config = dict(
    num_attention_heads=2,
    head_dim=64,
    vocab_size=8192,
    norm_place='pre',
    qk_norm=True,
    tie_word_embeddings=True,
    parallel_block=False,
    init='normal',
    init_std_qkv=0.0272,
    init_std_o=0.00454,
    lr_mult_qkv=0.7,
    beta1=0.93,
    schedule='wsd',
    dataset='wikipedia_en',
)
MLP neurons of a small language model. Each row is named by its layer, matrix (up: input weights) and neuron, and shows model dimensions 160-255. Each number is 128 + 32 x the weight over its row's rms, rounded and kept within 0 to 255.
After each neuron's rows, "fires after" lists the tokens most often just before its 100 highest values on Wikipedia text that the model never trained on. A number after a token or word is its count.

L6.up583 [152 169  81 131  66 142 136  81 185 147 148 146  53 143 120  87  96 126 159 108  99 122 126 211 186 131 161 166  95  93 142 126 117 139  81  99 142 111 105 167 127 110 146  85 107 103 138 125 132 115 161 124  68  64 177  86  93 140 127 139 181 158 113  59 131 121 161 114  99 119 151 100 139 122 129  76  96 143  83 138 144 135 112 140 122 166 185 133 121  86 203  99 124 149  98 144]
fires after: " The" 24, " the" 22, " a" 18, " A" 6, "\n" 4

L6.up162 [121  94 155 143 135  88 113 156 104 126  93  87  87 142 104  95 127 152 183 100 107 107  75 129 111 158  94 156 124 104 153 136 139 110 100 141 114  92 113 165 112 154 124 154 120  74 116 129 112 108 153  48 174 122 149 139 136 144 117 114 123 145 169 127 172 186 135 125  81 143 126 207  69 125  98 152 120  93 148 137 179 120 163  84 156  34 122 153  84  72 137 107 159 101  96  78]
fires after: "," 57, " United" 5, " New" 4

L6.up808 [133 103 122 176 105 160  80 110  77 176  48  95 111 147  64 142 120 120  85 160  78 187 102 189 146 124 133 141  93 123 106 138 117  53 128 118 134 131 102  92 202 113 172 164 100 153 197 118 131 176 122  77 135 113 181  83  93 141 189 128  98  95 120 140 154  91 125 187 134  96  84 134  94 159 163 159 119  73 123 194 103 151  93 109 118 135 142 113 120 102 180 142 107  94 142  78]
fires after: " the" 62, " The" 21, "The" 5

L8.up533 [119 150 129 128 111 118 175 165 161 108  92  71  59 131 106 133 145 122 118 119 149  73  73 140 176 168 158 156  91 146 151 170 101 126 164 120 149 101 132 135  81  97 157 108 134 111 123 126 107  91  61 111 136 147 115  52 148 117 134 135 202 153 113 110 144 137  97  77 129  96 105  72 182 125 105 116 129 114  78 155 165  93  64  54 133 150 149 125 140 146 107 127  73 121 141 141]
fires after: " a" 15, " M" 13, " A" 10, "A" 8, " m" 7

L6.up2032 [119 211 161 116 167 117 117  53 151 163 110 106 137 115  88 104 106  72 130 137 127 102 100 132 187 101  86 156 118  77 100  49 176 136  81 155 143 135 166 158 175 107 128 148  70 121 119 170 150  95 115 129 121  76 130 152  87 125 151 166 153 108  84 131 128  92 112  95 129 134 164 154  80 132 101 163  93 203 166 114 140 101 161 104 177 140 112 146 114 135 156 130 132 138 139 105]
fires after: " on" 25, " the" 19, " to" 9, " On" 6, " and" 4

L6.up38 [162  67 156  76 131  89 164 156 129 177 119 159 183 105 158  65 153 152 172 114 114 165 126 151 131 148 110  88 126 126 142 138 161 162  67  97 124  89 125  95 229 118 111 155 103 150 157 141  74 114 141 119 156 111 103 117 107 143 116  83 112 145 117  86 128 108 104 179 147  72 177 161  79 144 111 141 102  95 106 136  96  28 194 110 174 131 139 174 139 134 117 132 140 108 124  76]
fires after: "\n" 89

L6.up264 [158 112 142  56 153 125  93 145 113  88 147 144 112 126 119 107  89  65 152 114 170 105 112 166  69 110  96 136 127  69  63 100 129  97 142 194  64 106 120 133 118 179 100  85 137  89 116 142 163 167 191 118 155  91  73 114 146 172  94 144 123 133 135  61 143 181 118  48  96 136  82 168  80 121 128 122 159  69 118 104  99  89  89 142  85  88 149 152 100  69 114 135 127 148  90 150]
fires after: "," 78

L8.up1735 [152 153 105 145 167 146 152 115 181 115 120 123  74  79 149 111 120 106 108 161  94 137  94 129 128 143  56 116  65  57 102 136 106 103  80 127 118  77 137 112 166 138 102  83 124  47 162 109 125 182 136 113 121 143 155  96 133 140 168  99 171 146 161 121 173 173 104 131  91 123 179 118  99 158 191 144 155 142  89 144 112 213  80 106 168 112 101 111 133 123 100 164 141 156  97  86]
fires after: " the" 38, " U" 8, "–" 7, " St" 4

L6.up1749 [126 141 107 139 155 141  86 140 142 123 120 106 105 154  68  81 106 146 113 116 181 101 127 135 124 163 130 149 149 106  65 155 125 137 142 127 104 117 147 130 126 124 139 116 120  91 154 131 115 154 139 175 177 117 115  64 106 133  69 156 147 139 127 128 140 105 114 187  53 130 160 180 174 121 133  97  69 111 154 136 187 148 157  87 182 123 121 158 133 107 194 141 149 110  86 123]
fires after: " the" 14, " The" 11, " a" 8, " A" 7, " an" 5, "A" 5

L6.up1665 [126  91 135 123 165 172 142 111 106 146 159  95 121  84  98 101 104 168 137 165 108 172 135 179 144  98 122  90 142  80 119 160 183 160  86 111 160  79 111  83  90 101  96 144  80 109 145 152 138 151 172 130  79 117  49 122 151 148 157 160 158 168 126  85 189 123 152 122 134  99 137  80 133 103 132 143 140  90 148 145 159 170 160 140 130 122 133 147 171  77 135 125 140 114 166  93]
fires after: "\n" 90

L6.up1045 [125 175 114 159 175 154 105 162 151 161  73 132 100 156  91 108 106  73 113  81 142 156 173 109 148 164 139 137  83 105 128 153  98 135 148 154 154 146 102 137  24 171 167 132 124 146 103 120 115 107 144 122 146 117 155 135 126 145 131 198 126  89 165 160 121 140 107 163 119  84 123  79 160  87  98  91 135 119 142 108 133 124 168 141 161 157 110 168 173  81 144 155 145 100  76 136]
fires after: "." 94

L6.up103 [124 164  85 221  75 140  76 125  60 129 106 141 110 222 110 179 133 103 115 141  92 139 110 138 121 180 144 126  92 177 126 116 139  81 114 102 117 153 120 119  90 157 131 126  93 168 100 128  74 154 181  73 131  74 165  90 110 166 125 168 145  79 147  85 152 145 143 165 112 104 159 115 116 154 170 111 138 124 135 167 155 163  69  79  84 135 154 131 143 139 158 128 149 122 147  87]
fires after: " the" 54, " The" 13, "," 6

L6.up41 [152 111 151 153 145 162 139 168 161  82 156 135 126 130 122 167 157  82 119  55 103 102  50  89  90 146  75 101  74 112 143 161 120 120 120 143 109 138 141 162 106  95 116  99 185 113  66 235  47 133 122 128 133 123 122 100 109 175 147 132  96 160 116 141 111 130 126 135 162 103 128 140  43  80 199 119 103 112 111 149 156 153 162  99 101 130 148 101 177  73 115 137 159 122 118 103]
fires after: ")," 29, "," 27, " in" 6, " the" 5, " and" 5

L8.up537 [132 160 154 149 174  83 122 199 144  94 164 113  69 140 109 151  97  90 118 164 215 206 136 137  74 136 128 183 167 204 113 121 128 153 161 132 129 145 148 155  77 107 157 153  31 147 152 111  87 106 111 125 161  93  98 156 130 132 126  95 117 128 130  86  77 139 114  97 132 113 124 182  97 139 152 138  93 120  91  72 162 167 196 122 110  76 185  83 126 180 104 117  45 106 180 125]
fires after: "\n" 35, " " 13, " votes" 7, "1" 7, ":" 4, "0" 4

L8.up1602 [115  86 130 112 185 143 173 119  75  95  59  99 119  93 134 104  85 120 142 138 107 175 117 130 143 122  96 128  46 184 103 164 123  90 124 186 168  88 112 121  96 155 101 172 173 170 161 136 145 132 103 154 150 120  59 141 106  39 202 119 153  86  80 116 105 163 166 204 135 134 137 162 156 132 140 107  88 108 133 111 196 138 139  83 124 126 147 180 133 105 134 136 117  93 149 120]
fires after: "\n" 22, " was" 10, "==" 8, " is" 6, " All" 5, " |" 4

L6.up34 [208 150 128 142 167 114 166 146 177 124 124 126  96  49 113 149  96  96 175 115 172  94 194 108  92 126 129 167 214 171 118 141 148 129 100 105 139 101 106 109 146  63 130  99 130 135 183 134 151 187 160 163 104 179 158 142 100  80 127 166 146 198 136 117 154 137 155 145 142 113 145 138 116 150 167 124 101 157 184 121 134 166 149 154  87  91 156 153 138 139 161 109 143 136 146  66]
fires after: " and" 27, " well" 24, "-" 13, " He" 6, "." 4, "\n" 4

L6.up667 [147 167 121 145 142 139 107 197 149 157 115 125  98 129  72 104 135  57 160  73 118 123 146 124  95 162  76 119 175 157 145 193 121 174 195 147 173  90 164 131  87  97 134 149  72 128 103  84 141 120  64  89 142 103 154 164  97 101 105 107 129 129 164 143 100 110  94  73 127 162 196 173 148 169 110  93  91 142 102  53 132 141  94 184 134 135 164 128 135 106 126 121 110  99 157 160]
fires after: " a" 54, " an" 8, "born" 6, ")" 4

L6.up58 [149 143 144 174 168 114 103 126 172 145 144  80 113  73 110  73 133 145  82 176 135 170  96 159 132 113 156 120 147 125 110 124  82 115 130 142 132 167 134 154 188  89 113 100 135 113 149 143 114  78 146 126 112 145 109 129 155 119  92 123  93 118 172 111 127  42 146 146 133 180 102  91 125  94  75 140 103 120  70 125 172 122  77 131 136 109 169  70 116  71 163 143 100 102 188  68]
fires after: " |" 49, " (" 6, " 5" 5, " one" 5

L8.up388 [126 152 122 157 205 131 122 144 120 122 149 120 174 149 159 113 129 141 109 134 139 104 149 109 104  80 167 147  98 144 170  96 153 102 139 170  96 130 106 131 129 141 117 144 123 138 102 131 115 159 124 127 136 176  98  67 159 102  97 105 170 121 126 174  63 129 109  95 150 122  92 124 120 151 164 122 154 113 177 176 192 159 151 168 139  89 154 142 101  90 102  70 137 105 158 170]
fires after: "\n" 29, " |" 19, " Candidate" 12, " Club" 4, ")" 4, " Player" 4

L6.up934 [162 218 119 141 122 111 121  95  77 124 142 169 121  75 172 188 113 104 130  88 119 193 132 126 172  87 103 155 145 150 142 102 164 106 151 106 117 125 134 132 138 207 111 173 136  79  55 172 104  93 136 138  86 117 136 109 119 146 149 127 128 148 108  91 167 141 102  89  95 120 117  75 171 147  99  57  96 151 180 178 149 148 113 108 113 129 170 150 152 110 135 128 185 113 160 110]
fires after: "==" 19, " the" 14, " The" 8, " are" 5, " there" 5

L6.up1663 [135 113 148  99 126  79 127 136 142 115  92  73 105 136 106 179 146 122 169  95 118  98 108 160 146 144  57  70 120 175  73 133 125 191 146 114 177 138 192 139 100  97  95 160  68 159 109 132 139 117 140 187  87 135  80 168  99 185 139 143 179 146 125 147 146  85  97  87 159 115 141 120 132 178  71 115 131 126 140 130 174 126 154 158 113 115 121 134 213 128 148 149 137  51 112 108]
fires after: "." 45, "\n" 16, "==" 5, " F" 4

L6.up1906 [ 72  86 170  66 134  87 107 143  73 102  86 124 147 146 163 130 116 120 130 100 134 186  47 155 128 159 116 130 115  77 127 139 157 151 170 139   9 153 104 149 106 139 101 135 157 160 115  92 118  90 150  95 165 128 162 100 174 115 189 119 132 158 145 100 115 173 138  93 102 169 164 129 156 194 166 158 133 115 147  69 159 115 167 134  91  85 116 131 165 154 176  89 110 127  93 154]
fires after: " |" 59, " Japanese" 8, "," 8, " Brazilian" 4

L6.up140 [121 159 116 147 111 145 134 132 156 139  85 110  74 103 122 178  67 119 156 153 150  81  63  99 130 137  99 156 118 132 148 125 132 105 115 125 143 131 146 128 196  96  94 180 127  55 122 116 114 141 142 121 153 129 158 119 115 162 133 162 132 211  98  65 123 179 155  83 136 174 122 149  81 137 144 144  84 180 152 111 115 109  97  71 157  90 118 166 141  55 101 202 118 202  77 128]
fires after: "," 36, " in" 7, ";" 5, "ville" 4, " New" 4

L8.up336 [125 105 163 176 209  70 107 107 147 125  96 219 119 133 104 112 138  87 132 160  75 106  97 143 151 101 103  83 115  73 155 167  54 178 151  89 105 149 167 108 106 108 131  81  97 131  99 115 114  85 185 116 124 100 157 110 104 125 157 105 209 148 132 114 156 161 126 168 138 148 131 112 137  85 127 174 128  86 110 139 130 120 136 106 108 181 171 158 112 140 108  75  63  85 159 123]
fires after: " the" 30, "\n" 18, ")" 12

L6.up765 [ 82 140  64 101 173  70 130  89 129 141 115 137  85 122 143 133 146 151 197 153 148 121 154 119 106  98 110 128 120 122 105  98 150 145  83 131 149 142 115 167 134 186 138 141  79 107 133 109 132 141 161 149  53 153 159 118 157 115  93 173 159 175  91 120 159 135 161 136 108 133 135 141 116 136 112 182  93 128 172 144 103 119 185 115  89 103 172 140 179  86 186 185 123 112 109  54]
fires after: "," 32, " well" 17, " (" 11, "\n" 11

L6.up1282 [156 103 185 178 121  81 143 124 155 161 106 124  92 132 184  41 184 171 109  90  85 102 101 130 119  93 140  93  80 117  52 138 143 126 173 111  99  36 128  98 124  87  98  96 157 144 163 118 164 126 131 128 137 156 180  86 105 137 118 125 194 124 140 125 125 133 111 157 107 125 172 131  93  86 171 158 115  78 122 170 176 133  85 135 114 101 118 206 115 136  92  80 187 127 137  95]
fires after: " the" 38, " The" 24

L6.up191 [220 130 156  95 131 114 150 137 135 217 164 180 136 192 114 131 120  89 146  67 144 160 147 100  65 130 132 117 163 174 114 165 139 151  97 106 123  91 166 112 104 164 117 143  78 133 122 165 118 147 155  92  88 117 102 164 157 143 107 132 183 118 147  93 167 126 192 162 124 118 145 157 177 150 153 155 188  95 172 109 126 115  80 124 134 160 110 123 106 146 115  95 122  93  73  81]
fires after: "|" 36, "-" 16, " and" 4

L6.up98 [144 104 133 137 129 149  94 139 100 122 179  89 145 106 151 106  95 147 111 109  80 140  63 139 138  95  62 193 170  64 125 122 161 148 100 185 145  73 171 109 102 174 173 181  62 158 149 164 103  88 138 149  89 110  77 150 121 110 117 146 120  86  95 148  71 105 112 139 138 159 136 147 123 116 115 133 151  64 168  55 154 122 131 140 115  89 161 203  92 148 146 112 152 141 172 131]
fires after: " |" 51, "\n" 14, "==" 10, "===" 8

L8.up1077 [144 174 108 161 192 148 150 117 160 117 125  98 132 179 132  57 135 120 126 127 116 128 174 119 133 126 144 147  99 146 102 119 136 117 122 138 181 125  29 147 159  81 141 120 169 191  86 167 103 172 139  81 213 143 196 150  93  35 125 170  98 139 151 120 146 135 171 124  40 107 155 120 174 125 183 186 128 110 174 133 183 128  93  71 142  78 128 119 125 175 199  77 175 119  85  77]
fires after: "." 25, " and" 23, " to" 5, "," 4

L6.up285 [113 146 209 109 154 135 153 202  67 100 104 193 110 132 137 177 111 123 117 144 199 172  87  57 149  19 111 121 149 114 123  95 106 129 255 205  93 175  73  82 146 103 133 136 145 127 136 151 102 156 132 105 125 168 110  99 129 135  94 113 155 129 130 126 122 100 145 112  96 148  74 165 139  90 135 123 112 158 124 134 162 147  68  91 138 129 137 119 120  98  93 150 101 100 131 113]
fires after: " (" 51, "," 15, " " 4

L6.up57 [123 165 121  99 192 176 144 114 179 140 124 136 166 106  46 103 137 175 163 144 225 111 127  96 114  18 122 149 202 102 124  94 120 130 132 123  93 134 177 128 104 102 131 156 103 155 177 162 118 140 149 209 107 167 158 120 152 129 157 145 132 139 142 196 168  92 136 128 108 177 108 130 212  52  75  70 152 128 158  95 164 151  64  95 167 131 121 109 113 176 151 119 134 104 145 137]
fires after: " (" 36, " \"" 17, "{" 4

L8.up1051 [151  95 146  78 199 124 162 151 104 149 112 150 136 143 125  72 129  82 129 125 149 131 106 175  57  51  87 109 126 164 116 123 109 162 111 130  67  96 153 160 169 114 155 105 109 146 182 128  49 185 149 182 157 132  83  99 167 114 150  81 158 121  94 118 107 165 104 177 137 114  85 141 104 114 162 108 107  88 145 115 103 115 159 119 114 101 142 156 129 198 101  79 129 125 163  95]
fires after: "\n" 90

L6.up1623 [139 171  85 159 110 161 120 105 125 100 179 153 143 115 133 111 123 100 106 172 127 142  79 103 114 191 137 163 155 128  68  66 129 111 101 130 139 132 127  77 180 150 124 152 127 102 189 160  92 113 149 128 164 128 155 104 136 131 139 162 106 129 170  98 183 176 122 179  65 119 118 202  82 138  41 129 114  98  91 139 138 137 197 127 166  87  58 117 124 126 178 144 104 154 133 114]
fires after: " the" 49, "," 5, " from" 4, " with" 4

L6.up377 [142 161 122 166 184 129 144 159 182 177 166 168  62 119 129 153 139  89 135 147 172 142 144 142 142  77  83  81 120 193 150 145 140 128 138 118 133 108 191 123 133  80  81 136 149  20 122 104 165 139 142 121 122  83 145 112 118 195 131 178 152 159  59 119 148 128 101 107  90 144 109 152 205 127 112 142 138 169 175 115 165 150 106 153 147 144  95 149 163 165 136  76 133  98  92 164]
fires after: " |" 35, " \"" 21, " the" 7

L6.up839 [ 98 173  93  87 140 144  92 102 192 165 128 144  83 165 125 120  82  75  99 104 140 112 150  89 127  91  84 121  87 143 137 103  93 119 153 105  77 107  85  47 130  88 115 104 157 136 158  95 145 173 113 117 176 117 123  83  86 138 114 173 149 176 171  88  91 113 137  83 154 148 132 178  75  97 161 111 125 124 163  97 167  73 150 115 188 134  91 110 105 125 132  80 136 147 125 135]
fires after: "-" 43, "–" 38

L6.up642 [156 114 128 174 126 120 158 168 170 152 181  92 174 183  98 167 102  82 161 150  95 182 111  85 118 117 155 134 127  85 123  99 195 107  98 141 144 145 174 116 178 128 115 182 123 127  98 204 115 143 113  89 133 132  97 198 110  88 154 119 164 123 107  84 131 116 110 130 196  88 170  63 100 144 102 172 108  45 180 142 136 139 117 130 121 159 165 133 116 105 120 103 117 109  89  97]
fires after: " and" 37, " Total" 6, " %" 5, " after" 4

L6.up413 [122 193 149 135 188 113 111 147 150 151 151 158 134  83 104  31 143 136 126 118  79 146 135 147 116 131 129 159 134 157  83 147 100 100 143 158 149 150 136 148 113 105 146 105 132  88 129 159 122 188 111  79 112 155 141  74 120 120 124 171 148 129  80 142 165  89 161 200  86 128 156 125  83 123 134 167  92 150 126 118 155 117 120  93 174 112 144 162  85 112  94 185 113 100 167 104]
fires after: " the" 56, " New" 6, " The" 5

L6.up1311 [211 122 129 174 184 163 117 151 180 116 170 131 139 171 166 136 111 143  97 162 177 130 113 170 138 111 152  89 192 108 102  93 164 124 172 142 173 117  84 119 128 138  99 148 125  86 128 107  93 112  79 124 135 162  92 171 137 126 133  76 151  63  97  92 121 138  81 110 166 117 161 136 161 134 190 171 125 128 123  96 139 141 132  95 121 116 123 111  82 118 143  40 118 107  85 132]
fires after: "\n" 35, ")" 18, ";" 5

L8.up745 [180 215 134 117 114 101  90 131 114 109 139 163 152  85 170 136  82 111 150 141  91 177  47 159 160 112  68 104 112 105 141 163 141 146  60 105 119  71  41  91  97 130 133 132 175  94 160 170  48 119 161 105 127 165 173 108  76 157 120 140 151 121 165 148 136 118 137 112 186  92 128 113 126 141 168 144 122 169 208 142  73 155 129 162 145 164 151  89 130 125 128 103 102 142 150 132]
fires after: "\n" 25, " the" 14, "–" 12, "==" 11, " pro" 6, " des" 4

L8.up1192 [109   0 123  72 149 141 154 119 104 157  78 124 152 111 123  81  79 111 154 156 122 194 149 130 122 187 126 120  70 154 119 128 136 207  98  92 120 177 194 110 104 135 158 155  77 107 166 163 120 147 140 121 203 120 119 114 133  94 165 134 191 127 131 139 107 135 106 111 177 117 137  76 138 146 115 101  76  95 153 171 112 100 183  71 128 191 179 176 130  98 141 116 155  99  94 131]
fires after: "\n" 68, " |" 25

L6.up1764 [ 88 122 123 121 134 138 141 132  74 114 130 102 137 150 111 181 175  84 128 106  88 125 127 157 176 131 123 110 125 141 157 135 182 131 104 160 140 211 113 146 134 137 116 171  72 100 120 108  98  86 173 112 130  67 130 107 117 116 174 108 128  49 145 187 149 169 118 132 175 160 125 149  83 119  74 128 116 116 102  89  86 169  84 144 127 110 125 139 124 124 109 151  29 106 133 129]
fires after: " the" 54, " a" 4

L6.up687 [ 72 175 114 151 120 118 110 105 144 113  88 156 103 145  93 184 178 149  84 217 126 123 101 178 135 143 130  72  98 158 154 119 122 137 111 128  31 150 126 137 135 118 176 179  89 117 158 138  89 126 119  62 129 132 174  78 128  81 177 130 162  85  99 164 121 139  83 141 107 146 133 157 129 148 120  81  98 157 122 120 102  79 106 155 165 142 149 186 113 130 154 197  72 117 130 139]
fires after: " the" 34, " |" 28, " The" 14

L6.up1534 [132 139 122  89 164 130 122 144 147 110  67 115 110 121 102 171 116 160 151  68 177 167 163 106 198  11 165 115 163 120 138 106 128  78 116 146 143 102 153  63  88  93 130 106 105 185 126 163 161 119 130  96 151 178 103  90 139 106 131 120 115 159 139 117  66  80 160  60  98 149 182 162 137 101 165  63 136 171 181 153 126 149 125 154 121 145 143  77 147  91 122 112 145 108 141 123]
fires after: " (" 29, "-" 19, "/" 15, " \"" 8, " [" 5

L6.up1938 [156  71 107 146 110 160 178 101 127 167 122 144 177 174  67 190 155 144 172  59 139 157 142 105 140 123 141  78 121 120 115 116  79 180 134 156 152 129 120 165 136  84 120 115 146 167  93 155 107 152 120 143 116 151 142 162 102 147  95 121 167 129 133 161 111  92 112 100 140  85 125 136 107 102 149 117 152 136 160 125  99 129 156 137 108 163 102 106 164  59 173 150 109 153 140  65]
fires after: " and" 36, "-" 7, " the" 6, " The" 6, ":" 5, "/" 4

L8.up1569 [178 102 138 138 148 105  79 107 115 101 171 104 172 136 165 183  97 134 125 138 107  84 106 122 170 142 124 110 138 122 145 104 147 137 151 131 140  83 161 137 122 134  88 155 106 144 140 114 140 145 122 135  68 173  78 141 147 145 147 189 118 119  62  60 147  71 141 129 121  74  56 145 116 122 105 127 166 167 151  64 151 140 188 106  51 104 156 133 146 122  91 139 105  72 159 102]
fires after: "\n" 61

L6.up31 [107 119 150 146 131 139 173  61 163 112  79 184 113  73 132 123 121 133  81  89 106 160 104 165 136 129  74 146 100 102 205 151 174 121  79 115 130 145 105 131 138 142 110 114  64 102 142 146 125 114 182 157 127  99 212 107 133 146 149 144 177 116 149  98  78 154  95 161 101  94 152 149  74 164 152  88 182 100 121 104  88 172  67 113 112 118 114 157 120 131 161 208 124 127 144 126]
fires after: " the" 70, " The" 19

L6.up328 [126 141 148 161 171  92 144 127 130 162 126 180 121 171  91  81 120 148  85 134 170  88 210  55 150 152 124 125 105 134 180 153 101  97 125 155 148 110  94 124  83  67  81 109 109 193 136 166 152 143 181  64 182  91 120 131  92 130 147 159  93 142 143 194 147  84 174 170 110  89 104  92 164 109 137 120 147 130  75 140 125  48 143 136 153 108 133 107 137 124  79 130 136 123 151 136]
fires after: " |" 24, " to" 22, " " 17, "%" 14, "." 9

L8.up657 [ 98 150  85 148 132  78 125 119 103  68  93 112 114 116 136 151 120 112 120 146 150 138 145 156 200 114 107 136 138 142 183  75 175  78 145 140 109  88 159 100 163  62 116 184 158 115 124 161 134  98 147  98  90 219 159  95 125 131 155 157  78 128  93 140  77  71  87 114  86 126 117  94 173 164 143 151  99 136 119 169 100  58  92 148 158 124 163 121 114  85 131 125 118 146 135 113]
fires after: " |" 31, " /" 11, " (" 6, "'" 5, ":" 4

L6.up1218 [127 152 149 112 133 132 102 172 154 155 129 133 119 122 136 159 221  80  99 121 202 166 175 160 141 105 167 161 120  80  88 154 116 142 123 135 119 146  97 107  90  74 145  98 121 106  73 146 146 121 159 155  85 133 133 111 170 165 132 182 159 144 132 168 149  67 159 169 108 127 152 159 133 107  93  94 156 106 138 153 135 135 106 148 156 145 149  83 184 107 131 153 135 111 178  94]
fires after: " (" 42, " \"" 18, "\n" 9, "S" 4

L6.up1274 [129 144 105 150 131 162 141 175 141  92 129 111 119 192 111 139 104 118 189  96  91 137 159 159 118 112 138 131  95 135 117 144 113 115 161  54 122  76 166 143 178 134  86 124  63 143 146 111 104 151  75 168 110 154  96 159  24 105  79 119 139  93 132 178 112  97 118 141 136 103 187 115 147 116 132 151  81 111 152 135 156 190 140 139 141 127 173 177 126 135 108 163  98  97 134 119]
fires after: " the" 39, " a" 15, " The" 8, " an" 4

L8.up1509 [ 81 108 189 101 120 159 162 181  93 166  84 155 126  70 135 101 159  83  85  78 186 145 153 144 131 150 136 111 121 113  71 176  83 128 131 111 110 143 105 159 123 147 182  93 107 182  97 137 161  50 156 101 198 109  95 142 130 126  97 211  68  84 103 126 140 160 173 124 155  96  93 122  96 148 149 114 146 118 134  65 141 103 133 124 147 129 114 101 147 105 134 171 101 175  93 103]
fires after: "." 75, " /" 4

L6.up1775 [145 155  81 149  95 141 143 123 181  89 111  95 167 188 130  94 151 129 107 137 100 171  98 176 116 104  97 124  59 132 189  95 126  68  80 136 140 173 124 128 130  78 119 140 137 152 141 130 120 152 147  69 138 120 173 119  82 127 138 162 155 147 123  85 185 128 143  81 122 145  83  65 142 135 127 112 133 138 134 124 149 144  84  90  54 144 140  92 161  95 134 130 122 127 154  71]
fires after: "\n" 25, "\n " 13, " (" 12, "=" 7, " the" 6, " of" 6

L6.up312 [103 167 123 112 133 167 170 107 180  97  65 146 115 138 131 101 104  66  75 162  97 103 108 135  81 132 117 156 128 150 197 134  88 133 140 162 117 115  92 184 132 173 147 107 139 141 127 113 121 142 159 149 155 135 115 185  82 155 151 149 122 104 144 134 120 107 106 108 149 106 127 139 103 159 110 113 169 121 162 149 102  81 135 125 208 110 101 117 147 114 114 105  76 122  62 110]
fires after: "-" 44, "–" 37

L6.up1700 [127 107 152  96 145 176 113 158 166 152 105  77 111  95 158  89  99 115 130 106 135 134 106 142 143  10  97 116 159 130 137 119 120 151 146 186 108 108 159  99 114 110 119  78 167 182 115 156 167 159 108 137  89 170 118 130  88  91  99 158 148  89 158  92 122  73 151  99 170 198 151 139  92 130  94  93 150 132  34 124 119 103 121 133 135 111 140 150 152  70 179 110 160 114 153  80]
fires after: "-" 37, " (" 27, " \"" 10, "," 8, "–" 5

L6.up540 [149 138 102 178 144 145 130 130 176 105 122  72 132 128 140 109  86 124 148 109 123 111 126 158  74 139 148 160 113 116 140 115 135 132 128 198 142  54  98 123 200 123 109 149 163 118 145 231  77 167 100 120 152 214 129 207 103  98 143 181 132 149 122 145 161 118 144 131  93 116 107 142 105 146 174 160  49 146 216  61 142 161 102 116  71 115 100 171  93 118 134 118 127 130  86  98]
fires after: " and" 74

L6.up680 [103 111 141 166 138 155 120  80 139 140 156 118  72 114  82 137 155 183 139  96 114  61 206 141  95 129 143  65 115 118 103 175  77 186 163 104 112  35 130 144 155 145 156  83 121 135 142 138 123  72 165 130 144 120 148 104 153 170  91 168 135 123 150 140 108 122 103 175 115  77 145 124 112 119  94 130 152 136 131 144 149 113 185 154 125 120  83 125  89 121 236 128 129 124 129 140]
fires after: "," 56, " the" 11, "(" 4

L6.up576 [148 117 135 127 118 104 176 123 101 172 118 163 117 149 132 112 130 104  63 148 135 157 151  98 105 153 134 100  98 114 172 159 128 116 102 163  60  94 111  90 155 110  70 136  97 195 123 109 146 123 133 142 159 133 147  86 133  97 189 119 155 105 196 124 141 152 153 152 110 101 138 124 139  90 103 156  50  99 148 121  86  98 159 128 191  92 165 170 185 161 158 127 174 164 114  87]
fires after: " |" 22, " the" 20, " 0" 5, " and" 4, "\n" 4, "|" 4

L6.up1854 [160 119  95 162 106 164 109 162 129  97 102 146 111 140  85 159  90 131 184 107 151 118  68  80  85 158 100 121  39 146 118  78 194 122 123 152 102 129 147 145 154  99 114 192 144 139 156 113  75 150 161  72 118  84 111  46 111 195 112 126 117 124 141  94 134 171  89  91 126 179 139 152 160 194 144 124 138 110 129 164 164 169  85 138 113 108 125 111  90  65 166  97 130 116  81 139]
fires after: "," 43, " York" 6, "burg" 4

L6.up180 [174 131 129 188 122 176 134  84 160  84 109 134 185 140 145 184  76 143 130 106  79 141 143 138 180  79  87 145 120 101 116 138 124 153  55 151 151 147 149 130 175 145 129 128 110 104  88 160 137 149 114 153 111 195  60 148  98 128 109 144 163 129  84 135  79 103 134 140  78 110 120 100 157 158 160 137  94 179  64 133 140 157 130 140  92 177 136 131 122 148 165 158 140 193 158 106]
fires after: " and" 30, " the" 25, "\n" 8, " The" 5, "," 5, "The" 4